config = dict(
    d_mlp=2304,
    rope_base=32000.0,
    init='orth',
    init_std_qkv=0.0214,
    optimizer='muon',
    grad_clip=1.0,
    decay_fraction=1.0,
    seq_len=512,
)
MLP neurons of a small language model. Each row is named by its layer, matrix (down: output weights) and neuron, and shows model dimensions 64-319. Each number is 500 + 25 x the weight over its row's rms, rounded and kept within 0 to 999. Numbers have three digits each. A neuron's up and down rows have the sign that makes its largest values positive.
After each neuron's rows, "fires before" lists the tokens most often just after its 100 highest values on Wikipedia text that the model never trained on. A number after a token or word is its count.

L2.down374:524483533476474485504527500507408526493491466529522496460513537517533519512495525490539519503532515492516522507497471513504479501499520499480474493534491488479507498503499523485543492493533519485483517468524509523533506518482534488518496477484474477496488523564522488528498523520497512500517523504517478464501502506487518461513503513476504480508509482537517538458537462501466503522521395499462459450483508482483470489503501433510552434534483505492527552487485484530479512523474537477441475522485488505463499464529498469515504472465511529502517491541485503527480506489511485518500521503484509498502506521473532533528509520512497497498531515473443466492544526509516499497499529507539532525487470534476491530465527564525514473492505465524491497501482524510492436522496511
fires before: " to" 41, " the" 11, " in" 6, " on" 4

L2.down562:490488468521487468474487495491536520477500495479521548535481491493526530477513452489496532478504532517502487461477484494511509497487484453488519479515491535476506542559486472508498531541475443449534522459527521532498505494534466505492510503435488496546512528509526554463458516455512509497508488524523555508545471472495535534504520494467480494485483467475471509502497521501511493456474521537484488479518454473529503545511488500521529527479512531478474516481573510499506512490511536525507500534453487475526509519473483499478500537481462524521484490502488522508471536531503480466535513449501527524542467473449489497474498496506547495526535507514476444517543492516532515516524493499483540523460508495503433489537509494447520482482527501511481473525506486524519427522539508
fires before: " " 72, " ." 11, "man" 6

L2.down59:531515496526552534519522515487503477506504518486509501490495476470493463481495477480465509515490490479473514488534435501498525501521460519539493480493503490499488496515478527494541472505543515479413486505518536507495480489526500485444480523523484487525462467552489446498476519523471474472461481567480491488512486534479505560523518493539474482536476481509481481521493493518526565500490438526514544463534465466528481541534454515508535528556525467508486499444512535512455538501508517484459508493471508536502509475519525505515471467502545488534508523503465463515479506526514505459492466503448498513464517523501508489496502534482503470524469499513480510458521512536503537555476467495514492526517502498500508504518526468490536521483513488512476488471488539473504502482508507
fires before: " " 64, " /" 18, " —" 4

L2.down548:542482507499500530497527518462473505516494491518516503487531505456464542527485532500483474485536496527497497488496467466503476495493494513522489522478455513499487440492533513510490496498480503496519444514467519521500529508509516453504497486539495465525482485471514446513508499504482506551510507512458447461497524514531501462493484496492498518498513506500472497455483513537494483484464535458481514518466475510504496478486494520486497511505472516499517537510513502541537494509509496501480542488550466484466487508547497529489541484499473562507525500440494541501512525492500442469509447506514499541460518518501492483477505501563551488492485487496540533474495484491474511514511515510501499528488547456557532532490498450497544489503492478489516481460477546525478459485526525
fires before: " |" 52, "." 29, "–" 8, "-" 5

L2.down1381:541558455477492536473468486496497509488487510505502540509527559476460490518469478502544513478482514458478529514521473506468488510492490462499545504501465541480493471459496508512519454504488510472496527482533510501456504477462524512499501506465522526518510510514501475496520519504518526477465483511478489524488506458489519497505504491543485530498535488532512482514537536541499513461499382514467488516456537509512454532544495454499485554488534492522489508502479473459464494524515473519496510477464480497508497479488517513498475514459491472474497474515507538501512499534498515509472509498482496473525495536483522534513486536506525480526533473491534513479500524540499497503521523488476455496508481444519523484436472468477474474503526504475543509495487496509501506482498512
fires before: " " 59, " |\n" 8, " X" 4, " Total" 4, " |" 4

L8.down2280:490508484510492516490486484503485499478480509475475497518524424501508488548473487514510514497542476494512473464536509505509534548521485507499505484529460503493539524511537481533472479507471532516520523510479521495510520471539523533504497514494534491487512518467491508503512497509502511465472438492508440519479528511477499483494534471497536531501532469473503537497525489430487495512530436504473518516487520520479458480502452508470496510515473448453495474513503508502486485546527504492519509547531499503554572560534533521516544490483544512461552492498488493473493486502547501518495517469513548468486504503512519518460485505499501490479502474529489511466492486545480530522462510518472478500478492499478537511521507521525510508520517569495549507518503466485496489535498517
fires before: "–" 73, " |" 12, ":" 6

L8.down2066:514515447471491529519489471502476504513490551503488490476484511477483553500511509480526470499508499501480529492528499526507516485464499497476517508521477485518472527497491485452492520489522458463521492481506502489520477521473510458527457531503458477486522490397509486452485530530506525495494502509529495470512480513518485484503411484519528452473483541470488519499499496503460471499494302466495448504494505507490474473496500511454503488539510497494475512522484529462471517465468533482466520522502514499496472488520517507507498501503481526485476486470497515489497495517522506525524481512535507521484491497474496556494481492472520511461488498536544487492530478476534506508551468519497506480483497504516447480489523526493501493491479500448479506495512531493487523472537558
fires before: " |" 37, " year" 7, " (" 6, " /" 6, "\n" 4

L2.down644:482517481515484476460495525502524494495495521476476454491505469508492519479473544499474502472508468531495493508487460486522487512466489518518532501501477495475525481498453495511510473497489496521546486479516483512493514507525498515476486494518462486507527500487481496527516472508477506541427490517512473499524499499525474495483493531481514480517506515513484474546552504482512493524494439513505460530475506475496527532482471468479477555485491495516506513487512500516515468491513462513498503514489495509547496463513447494491498539484491517544487476509516527486520501487530476450488518488472452499468491509477512493507511469534450497441492514495505496461460548479473529514499509519505490494480508511496491498471491510510520478505481507536541520500503524485493490520509492
fires before: "," 29, "." 15, ".\n\n" 10

L2.down1872:477512543513474516503528498499543485478499482512537507503490496525480481505471537480472479525513497538512484523496471516527470478487463527520489469449514506509495462502524483498547465487499489506508489499538502501497480473526478514501485514556492524484495485504515451511501515498510507502488505497528515542490493488505459483537442514473480490567519508526461487541550475501510521527480483460477455489523490513516481497479489509545491488508543513502502509533526508530511493508497492491502500482489471507522447425535503501519500517496538513506522456510499465506492545521489499485490508520501454498511505505493520511476542509523515524520497478520514504509496497509559488467481529492502494506486475537461490525508502505562445510510516508474516498522540472473487566524502494
fires before: "," 27, "." 11, " to" 6, ".\n\n" 5, "p" 4

L2.down1926:467506483517484520502515483491545515539489498486527476535511504475545486511479491466501465546496505482494520500522470540450458493498480527517497527482460495473476530460473499499502467543509479482498505520495489521544465515534468495479489518500475504475511516516534454471547523579504452498506528502513496540472496494512471516481466454509508498466503489524534502486552488449557498489512479555500494509512507516512477450482515427527496465478509495540531543514483501519512499488497503511526467505493506497499534486495501462522479548466488525469533507492530501516497500519524514509532533512515515515490533539510522480496523434488558454528529513514553502503528516501518506491499486475461524480508487506531470465497495480525488504472504543494510485505496512501480494472484498
fires before: "–" 62, " |" 22

L8.down311:520530519486484498489501496520553471533536494498504533480484477541513492488502469540469476489508495419496532464454493493529508565499481502515519488537487492478497488484480480533463516489515462524531500483540518484468474469481476515532518542502485513479470462501521495487507531511504509483492522490505482496515522478478545500477482528529503503466514512453467465503455519465496538527481464536480543490505442522511512493490469513462509514472518509542484470530496516493486531469501469478483510482504498537490493489534492506505477506530455512477473507559491517535510503498559528510514488481477519504477516474566475487468500515526489473536481441498508523486497499523507504464502510519512534497484451537504535500533542481506489475465519499498543480499526406533473502516484508
fires before: " |" 56, " " 4, " |\n" 4

L2.down155:506491490535516473486483521493495494478498470466501494509534496497486425489518453453488526523479510495472499518537480476469462510508518556526466487524556485534505499483498550516491483506479557487489490512538512507489528508542529478496491468497448500502530505474464499458484489490502484453517506516497515486504472524499510469495531497513462477513479515497481477529488498501518454501487337489465460490513494494492503495481484507508503471530476497474501483496487472519547507501496487536488514532485512428533519487512463501505490460488519502483529495519521512503499498533517503460503524526553521510499500493495514516463511514517499543499509490494511479516469513485488519486500517513492480477497556482489509490499474479477528497503461529522492522491497531492527481465493517
fires before: ":" 27, " " 20, " /" 18, "–" 7, " |" 4

L2.down85:493497512451528495485474504513535491509501512539501546512499488479517486502495527518516486497481493494492528493503508474482480520455564511520515542491461542526481486481527542502521456487514484493500512475501476466484474475496514528477504485522489506505511507482507475508505514501511511533522510476513464504538499502520549489514547521549552462455537485500509467536479515459466481479501476541485496535484493518521498536535479499491462465502524485480503488551474495500502473586508487513512449499507497487517523502474487552485476491473498508518489492514482506513433508511513461540526493460451525504531536509526480494492478518454538456488540510476520494566520498471497508501528478491521480481481471517460525483498508489475445476474499444492508466489517482490479509497490501
fires before: " |" 56, ";" 6, "%" 6, " |\n" 5, "," 4

L2.down1079:497479469570514530526477552513518524462519499486457471462528472502502488477529487482513475483505480495494496477477571529488489528485469488433530472515517518547517462509509530498504537574525504479517518502491499492491539491461508532474491511515540508510529485479493529463489519559491498480524491534512499519534542522490481517486482497553488514474487483525487507522474492541470530465513442500524486464495500481499456516508504494487557509441508491461481500506535513504496507480508497499470528486463497504515477496478512465519495458513460522468478492471467520492476515473473478509500510455483512474532467497501485496489490538494508500526547509486456513508487520494522467501497498496528541492513536549483538515495507501520517513520525487522511555512455524498475453502495476
fires before: " |" 31, "." 21, " |\n" 5, "-final" 4, "–" 4

L2.down876:513482452504498526513469493488518529489558520505498524490500490480483518445490500496521536479499496486503539457532506450478461501495524505433524475493473523487518541507504516495529524487502523539520498510493478496520479483506492507494503485525507505518495483479489513499502495523512493504514452460511446511483491464521513475519461504473517454500449505496462494549498507515482496498490462559519514496504444523516522538460482527524521492475502464514505506491504504551479473502478538516508522466534507546523450504526480522469500503515499519512475456445526454509527512494459460487527489472484529551503511495544498500520501500567524464549530477501504538510540538518507463486511470463470494513477527531500576492495518538483570500511531472522471511505482490499501487520508522
fires before: "-" 38, " |\n" 7, " ex" 6, " |" 5, "5" 4

L8.down1375:541477488511494497509519534507446521496507535482484497529471482477516496483505581525530490492500487552489482528504494492548474476508491495485515512488493484499493489547509504516511560498488480492553488497503507504492490506498510549492547509488501474495504516484500512472474518533519459510499504514498493494499514485470493538485524505485518484482505492481467521540514496484530537469520294469516502460471474524507483499526504522522506521512494452508514475457500487476501478526487479480523454492503542541476505511506516504504494461496542488505497516487528549502521496485477487501470510488479521515476420476484478458479497490531491525503483492506498476524499496511553493465536529497479517495499483501514534494510515497504540474504523479504520503506523461515509530509495485
fires before: " " 65, " +" 22, "|" 7, " −" 5

L8.down503:526496517507538512456487421474525492480509513527502488482514499498535518502520526500479487484490514495492535504468443520487498482560503501508495491473499498480481497512518504505439475521518509441513506517515499504539459531466466515537481533479479470481530494491507553537497502472471497500507526515487484519478483507501506494514532556478493492525493501526475471513554481501489530513465490470539511548479497520529481436494482504485473506448533485523499507514493524519470498512530513527523505471476486550481488524514528500471538502427476503505459451528486491500497490512507476496521511484504493527516497494515501497496503531547546511472511485472522502507515514469500541470561495485466440501473464506495465474519511452490496455486492492528556531472489453515471534535517495
fires before: " " 78, " B" 4

L2.down919:488500482472514499501522480496516514462479480511502477465519538488505520477566543412456464506479515509479514486499487449496517502494499491456546459472493495515521517509534483529534481515484492473524547504538497528534475534516497518492505532510472551500480507485523534518499480453484511505485503491478554496481469493453495491507482502523521494524498522484492488551490503493530496500498464536507504512517492441477487506481454482492477532536514548497543504529498443459498500490504503509513493510486490511469462420502501526535532492521472501482569527506494474487506517523523522511505530462468516478501524532544507532502499470503493506534546468463507492498509499471477479508528502493473512476470504485464505439531489484513507499493454458534478549524515500529476527498560469
fires before: " " 65, "." 8, "," 7, " I" 5, " of" 4

L8.down1192:519480513480480501497534474460517494469479519510511494489482483526487515503451488501487505469525542466526499495506515485529457477515480525498526521478496509494488483500512514437482490470501488498512498510508489507506519483509496479515515460515492514431493470480452496504524538497507545443509506485469493501489468549509506490481488494544524526468522447528497519524498510492485481522530241517490509515476514534507452535492510497465508501508479493510421534474501528516491531503502460492487516536473493489467485493485538496557474472508484488433522507495462474460484499488534516490509506504471523510498533513484480511474471474493516534521497469495530495496504521525497489448472522485501493506497464472497497532464499512583499529508482500510502498507512502505509491511513472
fires before: "-" 39, "==" 17, " " 5, " the" 5

L8.down644:463520495507512521507472518492541496493503513485515471507497492551486491462501525509490492524547544539480496513518479510525519476438480539472542508487483513487516495487491491487536502498502500481481507481515503508473490529508466553480490510530527459514496469482506518485496492535519496486531535552498513503495492458455524545472510469506482468525497487472502493480530500498532512461535442523510507507519467482483457507526522531554504527482499516507498479468456533479467490494532478508509502493436468492537526515470493495503487507500528494487554471503512527529456496512510505490489528488527528438476514482471503524486507512534518489490492547510505505528498548475506461569496488542509508512509510534503510459503477500470508521473525493516512483487515489480485504478435526
fires before: " " 48, "-" 6, "wards" 6

L8.down1966:475505463530506504536527483512521483516454480490483467540480484476492503470490479529487504507492498520490499485473489491493458492489488506533460545442525502524513506530502504557505470491537457562520499516493484515482489483475494507487512525509478522467522517509501510504501482479488503486508482486500489477509506506511511493484491448529517537536522477534504529500513502479502459494522529499494507545464482487495473464531469495549444504505545479483483476515510518505473486524511548501494513493509484485487502486473534499507502444517506573488456537485502499495468494504497489555528449559514468530522530514500481447497515490462505563445517487483526490495533501498499486502500497484535460490488503498509457506470513462554507475485467463517540486466503440498497473499516505
fires before: " |" 60, ";" 5

L8.down1791:499496503480518482487464541501498509523528479483528498513505510476509530494492452538492521502522477494485474526530519518502480485554528468495476485470523509490451496499516478512526496497475490468505508501489517528515457472522456505500468509536490481540539472468457505499464488475494489514468495490486499495487485512494516483533489537552502505486494480502503510510466499507501517541488339460499501501502493469509462532499514514518457483515550505495466523496497526506526500476494532499531500487483533543516511519529479492541493473511555483475488512488439492458468532499481503489530519484501455467539534464504515476488481517451532503449480525514503535462512523461525548504510473513457488516478476460475495493510576538548520543461510490497497525514510496495486465481499499
fires before: " " 38, " (" 9, "\n" 6, " of" 4, " |\n" 4, " to" 4

L8.down1838:537494514496505432497509495495538493535502523512523533512519533456458490463464455546486496494500588526482522502515466552533496493526508522491559489521496502491502476463489498484487513510502508496500529479520497471498532430516487484484492508475488511490496482541515461456534451525516498521524465471535521528480499549485506572490505529497533513488506500504498512506470520538519486511494565480492464501517458441545472482522496523559492466471510470505479515506521527487485499486489543527532500491516501503548490505511508514486465474501527499497528455528447519520474450511495478439501486526491505483547484504519508462494501454522520482484502519446486475516501472508499484489501515482510514505519529465479501492453502481483503471470518522508466476511505510505475525472482546
fires before: ")" 35, " |" 6, "oue" 5, "man" 5, "L" 5, "ur" 4

L8.down1807:497473490464529524484472534522490470480497544506459522523479476510519483535478500514439506468508520488502498474514510491558517445472505461506520518500492479483536487506494561466472473480484516481502477499515518487529535533509489493524473515498496506478488436515529499511474524465503472498478522477489533546514459505466485555531496500500453468528521485490532550475486521522513476490474421487511500479497500502498477559505466495504519482459446495532511488494475519495483529463506482497532485489456489464500504484498522520513520518466524503531495454493514476485490440507552491524507530524490473526523500477441513539481480531474507518516519524470510524502471516462510484500550462530517533447521492476494492478507477495471493577497491504556525470512523449459521499480501526
fires before: " " 47, "born" 16, "." 10

L2.down1999:549517424477497537482527485529493489520523479493537493484514504520529517491516503507499514460519454519478518509497486520514540494508457475522485490470524550500469469473555486492507496514522491508479510487452496456477487487498500473513496523523475518549475498532499531472496457452485526499480530476519502452471486476502529475525499498501494458528472492520455485502553515510454507488494467508491475489526495503524466523514492512505480529483499496479490498514468469526509516482515500479516486510469502547500505544536512505554474456510518466502488493486468519527507494477521488501524481547467472533509517499499507529516561540455531511508490502455507508526496512534500525536499513518483511501503512436524507525516480485495436476491521491559475530492456532529508499501494514
fires before: " " 81, " (" 15

L8.down1338:483536491516485551471489516512521520484470456468470520504485528466513492499477471527492517506522522485485511506522510457473457501498491506501505540506509467505514518554527524455522470536510497524553495521470492501516536517498502488498489510518458512539525460554524466527482506511453483490455474464512488514434482458484513535520500516511492489525507516496507493452512514508468508487480345485504469507487521493489473557504525510512508522492534496508484510511533492496501525551478535486478480488537538504484454503532480521498477479487446509515504511477497453497492524484472524516534442525470522531487488510486510463488490540485481482533474486521470467521453531486491532502513524519509498474467515533530512486504480531477493453540493473505512530508562518510484484469512500
fires before: " to" 21, " of" 18, " for" 9, " a" 9, " the" 6

L2.down774:489519483516501462494479540503495527494507523545505582520447537485474481454518499533482476454515494493496515492482520502516505508513500500496536499500495499468506511503516511477513499545478498498539503528515496502457495477489511511489496514547539504481492507495515474528492503480520532487494490477498523486485481511513548532491497507459498488483510495501469510468496530516475508471554429535508511491502497494489534488489461534496538459488503481557471501517461487481489500493469536529466521489519495490471477524508492495500479547523485454502468509457521501515519493533481518498507471491512486526479495521535499502501516518535484546486507524498454513529509488539482468463523485466485499503478467540501520497440525471469454554433487484507490527489528482515494535477514530
fires before: " |" 46, " |\n" 17, "%" 16

L8.down1166:485503461543484464510529485492479517529536518554518475509503480511483448505442495517482556494473525441499480528502559480473486487512503487517497464461538490508483470503497508489479476487488513469486469474483501508460522562461522477448516500495479541517497504503502469463524508490481459535497511505491490520493483485500518513474489502544502466503525463490542532484544519523494484489486430488486501495477494483467478470540519484466493483479487501511517524515518535482509469533505549517496437495520482494494539506525501506482484496494541500544519481517525524532500486492550512513517486512501458517537471488524482507484500525462492498491535524507472500519513486442475481492484487545501492475498474490455520508521472468478478477477497546506471490477508506506471498477522486
fires before: "," 47, " Angeles" 7, " |" 5

L8.down936:488450503507501469500510471522492500513480482462474516495499541500484485473522511490497506493491448541444526476472491454509540467492480498510502511477480491519470530536504503503470476497475465489529484474493504467559523453502537478460515534412501541532511479500530508481468496504518487480481507542549524548495454455516549475559511497495500513527511563522513510503527523479462508483475570477479498507505472519498489494526498529489486525536504494483510485481475449519479464491474509476532491508530485517532479497490489495512490532501495450476501465524468531511510515509486520540465498488495481492579485490533486509511540526503525518491459499515508490469527496507512516434491517528501496517501493477470506509521519489502513516447540499514464501492478483498484524497528475
fires before: " November" 13, " " 12, " March" 11, " January" 9, " September" 9, " October" 8

L8.down36:506516519471496510471509501485396485484507494564506523484475493506519507529483527501499497484518514460461496469494473518498493488440501478461538503465561494492492493504484507540505530472476524530524487505477479467507530501461521511504561493548506514511522491446512475501488497487488485466463524488487515464492488491519511522522498480538506500447500474489496513501539524540522476478455567512532499494472492514478454487522493462469514517493508503479536523494479501482507503472512522462515469506509590493479472482505492487500468501474492530534472488509488521522499482510521511493497483540522508491516492458480484457513493454517517499487491482452486518455524491488460479506485510515510501461525472527499520486517540455517496517503511516476465478495526540488458487507498532
fires before: "9" 27, "8" 16, "5" 7, "1" 7, "|" 6

L8.down1317:504472487501502501499528509521497483451527493475491497471535475478508533486498530498498516505506480523496529507514510498489476486504495481482513511506499481522513538493475465453516506498503530499534512484482472485494490498544520471541504515486489508517506514487495534506522508521473509424511508526479539493542451458522525529456528525483465520612525510518530535511506505498487475483473499454506519445492477489514497487476458448487493492498503509488520452502555505504509518490501519520554494485448455520488509458494502492499488486466518519503539545469480524519467478583538502526524506487465494466490422534503514508430494498534478561515514509493516530505500495522464484496529498489509496446486485494479473481514507525548501512453502540515479484508536520428475560562496471
fires before: "," 21, "." 13, " and" 10, " of" 8, " in" 6, " by" 6

L2.down1783:531525505520458498471492510512484510489512542504479468477466454503406477471459455514515540453523450481476546528454521496498531517503485523455499509464520460478513484495486490519514508521483493490531511512481556551491486503445524505464484483519514453526501451505519484549520501493513511485533571454536512478505494475506480499497489474521441475462495527493510523524519499478506534537473456517533474505523505535463505466501508489505501499478500491466442515496504543476498460552495489522519482501507494511498484514483508510524516483497499454493552498537504496538536521512514514483536523490551573455443478520484494538490517526485528474540444540520483480449432474489486499498512511526504540474446517547497472444524545439509535489540476455508545506498504497529541503448500533
fires before: " " 38, ":" 7, " the" 7, "\n" 4, " his" 4

L8.down1301:489496449445491501500482539463500508509506559530513520487492518528473507521490521481506466513474479506562507496521496504482517565493507502478494490486507450468505460477529519456512506542525453517498519499511488504498529524507533507494481547498512467488502503480497518511503518470507497518506501484498511497474535499493477496514512496462504568480519500477470506502490531492521500495511307510525517487499527492517482469492510514511491524566532505509520552490454488536549525475510510494495470461530500472519487499504499528501502503476499459501508525528552498502496503500486494456484543499465526520514483467480491530498524522469504453517519451475528486460479500483487488528499521487479523510520506452490506508501461507511512503520449496498479492471513486507523554493506459
fires before: " " 66

L2.down856:479547481536509495506517476492478477499484475459482506452500547516523510530486503512549530496496493521498502486450484492500480509479517491494523492486514517497513495483513466488471519519475495467507482522525505489472487484476487451507512489515512494496490512467487461536501514489527463497509509500487493501519525486551490496513507464519479505511510492503469478520509480488545485481501304480494532492490538502501501487504502471484506501459491463449459472554494522474431498556476513515466490506498513477493496485484519504483483462542498463527499466476532497496505506535537480500502518493541530505478488491547502515425515532493501515463514478467505499501474502473462489502498539513451516470520503484512542539542498478502524482534498516495541538505497499486485504485515501
fires before: " a" 21, " " 13, ":" 12, " (" 12, " |" 6, " in" 6

L8.down824:502525493520547584523478478511468541497476524482492508474520480498487517489502500511512533488513529496517486534520465493498507508482436470528481470489543523494514483510481462475524489529505495492523482480514478479520461455527528508473445498534495507483487501478504453497487512487512529488521459506514504485465455508531513535487497539497471495534512479499500510488478493480505495520525471535510513533482522513496514526502461513501494505523511492472508502484473493488497484530549532486533513474526530489455530502473530486526444512470470494458469515523547470515519537499507508498505491524519530509441513523531523479491514472503482497553511525483487492499489498460485526522503485514524519540507527475424529501506529521517472545525498555574515519517503454498463467494463500
fires before: "5" 26, "8" 15, "50" 10, "630" 5, "55" 4, "7" 4

L8.down1230:512525458504489542455505485477432502469499486520549507483499484498541480528493503454499511466489502536490498535514530493505501484513481552505513491508516522528499494542485518474521523513505508507533493500520491530488476571519498479469525517462514503532476543532468437499498539496510497512519542504502432486493458510500478480528478512505536500521515528477525488528504487493502457520521456483444472447528522456488500485493503493467504493499481474489527489549493500495427523489526448510499499531485524503492524497502484482500477478533539487501541503489486483471507528460475504515508534491488501510506481453469513534497519497525517501539482524525540486510491512519527514495494486508491526521481509495531492473507504481490451472514520446548508483511536544460479482515523467
fires before: " on" 44, " in" 13, " to" 7, " at" 5, " of" 4, " from" 4

L2.down1847:504489481472531525501448496484523457573534465499518514488482504542494495471490512493559539489520505526509514514481506462555517507496469525498553501538483525473520469487509491498493469481493483510485489520446511515475539515463500496476515540500512532512476501528469513481490538483473488511471519492505511453461509571462474512522507504513508485498509478499552500485503504486527512527501477503524503481515486480532487513487523491518481563487491444486472504521500544475492521477530500502510484553507510505494454513458509458472518474521486541537484495527501538509511451525509525509520466476467533502525492470497477506493450548536501535521525517501455503471495448498426520492455527511484555493468479561528498524487523465499494519503534484530491520541472527515475505488515521
fires before: " that" 22, " the" 19, " it" 7, " this" 5

L8.down1225:554512498491508523514567489487514506483485510489484499485466487471491502540457515532470518505505494502453492507502547480508479509506489528491484511520498487506447508519523478514474483507489500510506516513484437497531499487497482515554549489532481502506491508464547513454559473493523486509506482499486525540477525499486535555489506468503494481529499485451512492453503503523491502485484585464527520502486448551472506519503500462498464465508516484499505495501534472449477508491488484462503511532547526515480536503528502516488495533454507531475498507487502520479505505472497513504466461491537484520492491514435518508529484517517477463510520494523573506418504468494528497499486499543526492477473466516501523479569499497493491455502490505494488467511498517453483481505541509
fires before: "8" 17, "9" 15, "2" 11, "7" 10, "6" 10, "4" 10

L8.down241:479502465504470450498501533496527507494490460544471537523469475494465529506518524511468584543518489516485489519555406501502492542530538505534477523448506464466473521501530483480519460503510549507512513468481468509515522501495517500484528487449482472486458511450518439501508508482492499501500498494527504504486536512496550498504488517499497544477502515521513508477494520499521530504502575513503499507501532511463547494503460541476487524519499468519501533474483513553478524530491561501515493511486510529482493519515511476500542520488471481471469493521498503497490491500471481503515488543510495472499521483522517479501502477497506494510528473531493516500450475511457518512467512541503498543505530499493521495555519519513500570514465543510513489456502492487491442512510517
fires before: "5" 33, "8" 23, "15" 6, "9" 4

L2.down2249:485513498482488550530496476499516496472499547448484520458548534501503504508540488543463508504503550564467476455508461447479507512524481471530509516504497501486483524552517528522488486525521478510552495481488525522535478478493495498476450489526500478486518527514514456492502485458507516477527491475505475519482496496470518483502524530501485511454483503505519529494522509478500476441443507520538460538524546540489467439496509522444505479481487477505475512512462523550518498494506489517490471534502546534512482520507485507508551547447505496513525475486484479527463479474494480525541508486455481507548492509493522479486457496470514529510498507472517508510521521483481548510520526478503498498531511499518478513494517519510513479495516533533514532492470456508535492481482517
fires before: " " 51, " two" 4, " to" 4

L2.down2168:519486555546494465545446530498448487499505504484492493499501533541491524481516459478508534534516486472505506420497516504486479499480515451491517496506505487504539474528477545547521486516483485474491511519547507537536513481521466506578538501454478501500490496552483504540497481449501465487523515529506527524534486468524497494480461471479494509486494501487498522503485527493497512525486542496522521526477514510501484508474506485433522496518512499428484506501504498502496484469491529498487515486451479490548467469464499529566484503491511510518530523520450480494478515518521500498507513495499499483520507445504520553534522525473508472486523500520503500508511478482514503504532493491499487493526495524546474506558495501466517480542471472479505476526520498534532497479534470
fires before: " to" 18, " in" 17, " on" 10, " " 5, " from" 5, " as" 5

L8.down1828:558535503459468521520505518450382482498484484483528506516461480486496488535476459485471488492484506469476506499500521536476467510480535546512487500491514510507542491512468490449503535487499533531525521482543475525493474483497506481470502525515496523549465511549488518490419476509515479459511499563523518476521471533503457469482479489423477515552491502492470487508493486461466483452517523481527482499526521498511496528520459503468458482489491525484451504517499491472488474466489493468499562467502469530473511480530548531492463488476505489506478491508526507458450534499491461466509530504509474486524525466513540495539549498501459523533483449473528514502498498525519502501541487521456525488549500466446489495494512435513476502486523477519523521474541501469511511492477476
fires before: " in" 20, " on" 8, " at" 6, " to" 6, " as" 6, " for" 5

L8.down601:520489510503506489463498551519526493508467488481505486464507464494525496475506488481500520540510499498482445511516497518490461569510487476470493554505514511497519470561520495485503515457488494473489487489514533516475503513472474489509506545540494510510508519420545544504494501431468528539501467487546456521526464524498490547555502469568490505484493499511494506500506491508548515527522366518470522490511462471476501582501496491525481473513491492494530490490477531525513512520513494515515489505474509528457515525527505570482519522476511499491481492477444497514501473502492510506481491521523520517481455491520478523494492464514449488490523479494528506534498462477490513514526452547535469493546490485496548517510502465481529509476502516505472538517497495476468469515502492
fires before: "-" 53, " " 13, " of" 8

L2.down842:520523468532527534519515488467519495485486532486513487481507467528520526482511507533485536483462473515540493544515527511518518499509518486513488471580471574468494482481520494528528475501477482537483529521503489510491537494517519534475509485496517525509494461482503503480512495438521510507477507486481493472466524519499519501518487495557495470484528492514468456518516452505479516504523515492524512518492504534548481505460465507486484494482496514475501460522516484505526457497478480509519469517560512480480501505494498520478437471499518489505477510508491503489476488488544468529499476492517506514530504537508523531509492534562509515502520459537473491537511466491542455523555513501466496499489480490495486514493444520506471521491497462465478524497468526506527527452475487
fires before: " |" 73, " (" 6, " |\n" 5, "\n" 5

L2.down143:487514454530474504513486554480522524558465521491521470501549496518534489513489511536481518554475502502522480478526492483438486518513509504529516462509480450525482496486520516494472505497436531500471514499558491526521491519536454509470489508512535516491518494475480500458496525497482470511482495539530579486529496521455524482522465470466484465496493508553509542487460574488516488457522515470490480534528498493494465499466536490500500516499499497481494500517481534496503499518479502542481519504506565472476483504545524501552508538465475530472506490493511492509506494502506510525491478513516497515510509501491518530502539507510523521501510500527550511548520540503487520474502540507514502541515511545478494517450450476502531494469482523507528510504461498478553513504521507
fires before: " |" 76, " |\n" 10

L8.down2224:474482485479499482473510509523526506509509533493484523507469480484518507468498498515493491485534511497498476483541508501517490450506491488451495494514484491498504495500518506497490494514507518478488510502512492491463522521473490482457502488500478486501497467513530509500472504502497476506467506488505468491477499522527477510501459499483522518517511499495508491467489465550486525507503256477530513479482498509539497480553507494510520505517466463496522507510494472481505519539519478435498475529497498459465476466498508501523486498514499515533495472501477520531498469515488493469488491496506483523489519453526471476508490480482527464498479504512489446482514489517491498517504493514493501517508509503488464447486488512503467522485522502512489526516459505540514505490461488
fires before: " the" 33, " " 32, " a" 4

L2.down1270:487535521492440492476479480520454460514523502501498491524468511531500478484513495544515545509519477478512473478504508506532520484498502511495506484477474491456498513470487533527483450493499505532498478519492508486485522533500518461542526486525532507502458510525460490531520507485471508520474502493502510533534495486477484466487456480484491480472492473493549474464503479530520542527503445502478511507483516441499506509479511517506524522481489510517464497491468486495514527512533493515480473524519491490510508552501479499486559483473522495498496476516457527471532519499532482521503489505465501488495552471535481535502410478493518500487488494490542503470502487542486529485487537477504523502486514525499485514499508484497481523509489558500495487507501464491490480475524533
fires before: " the" 19, " that" 12, " \"" 8, " it" 7, " to" 5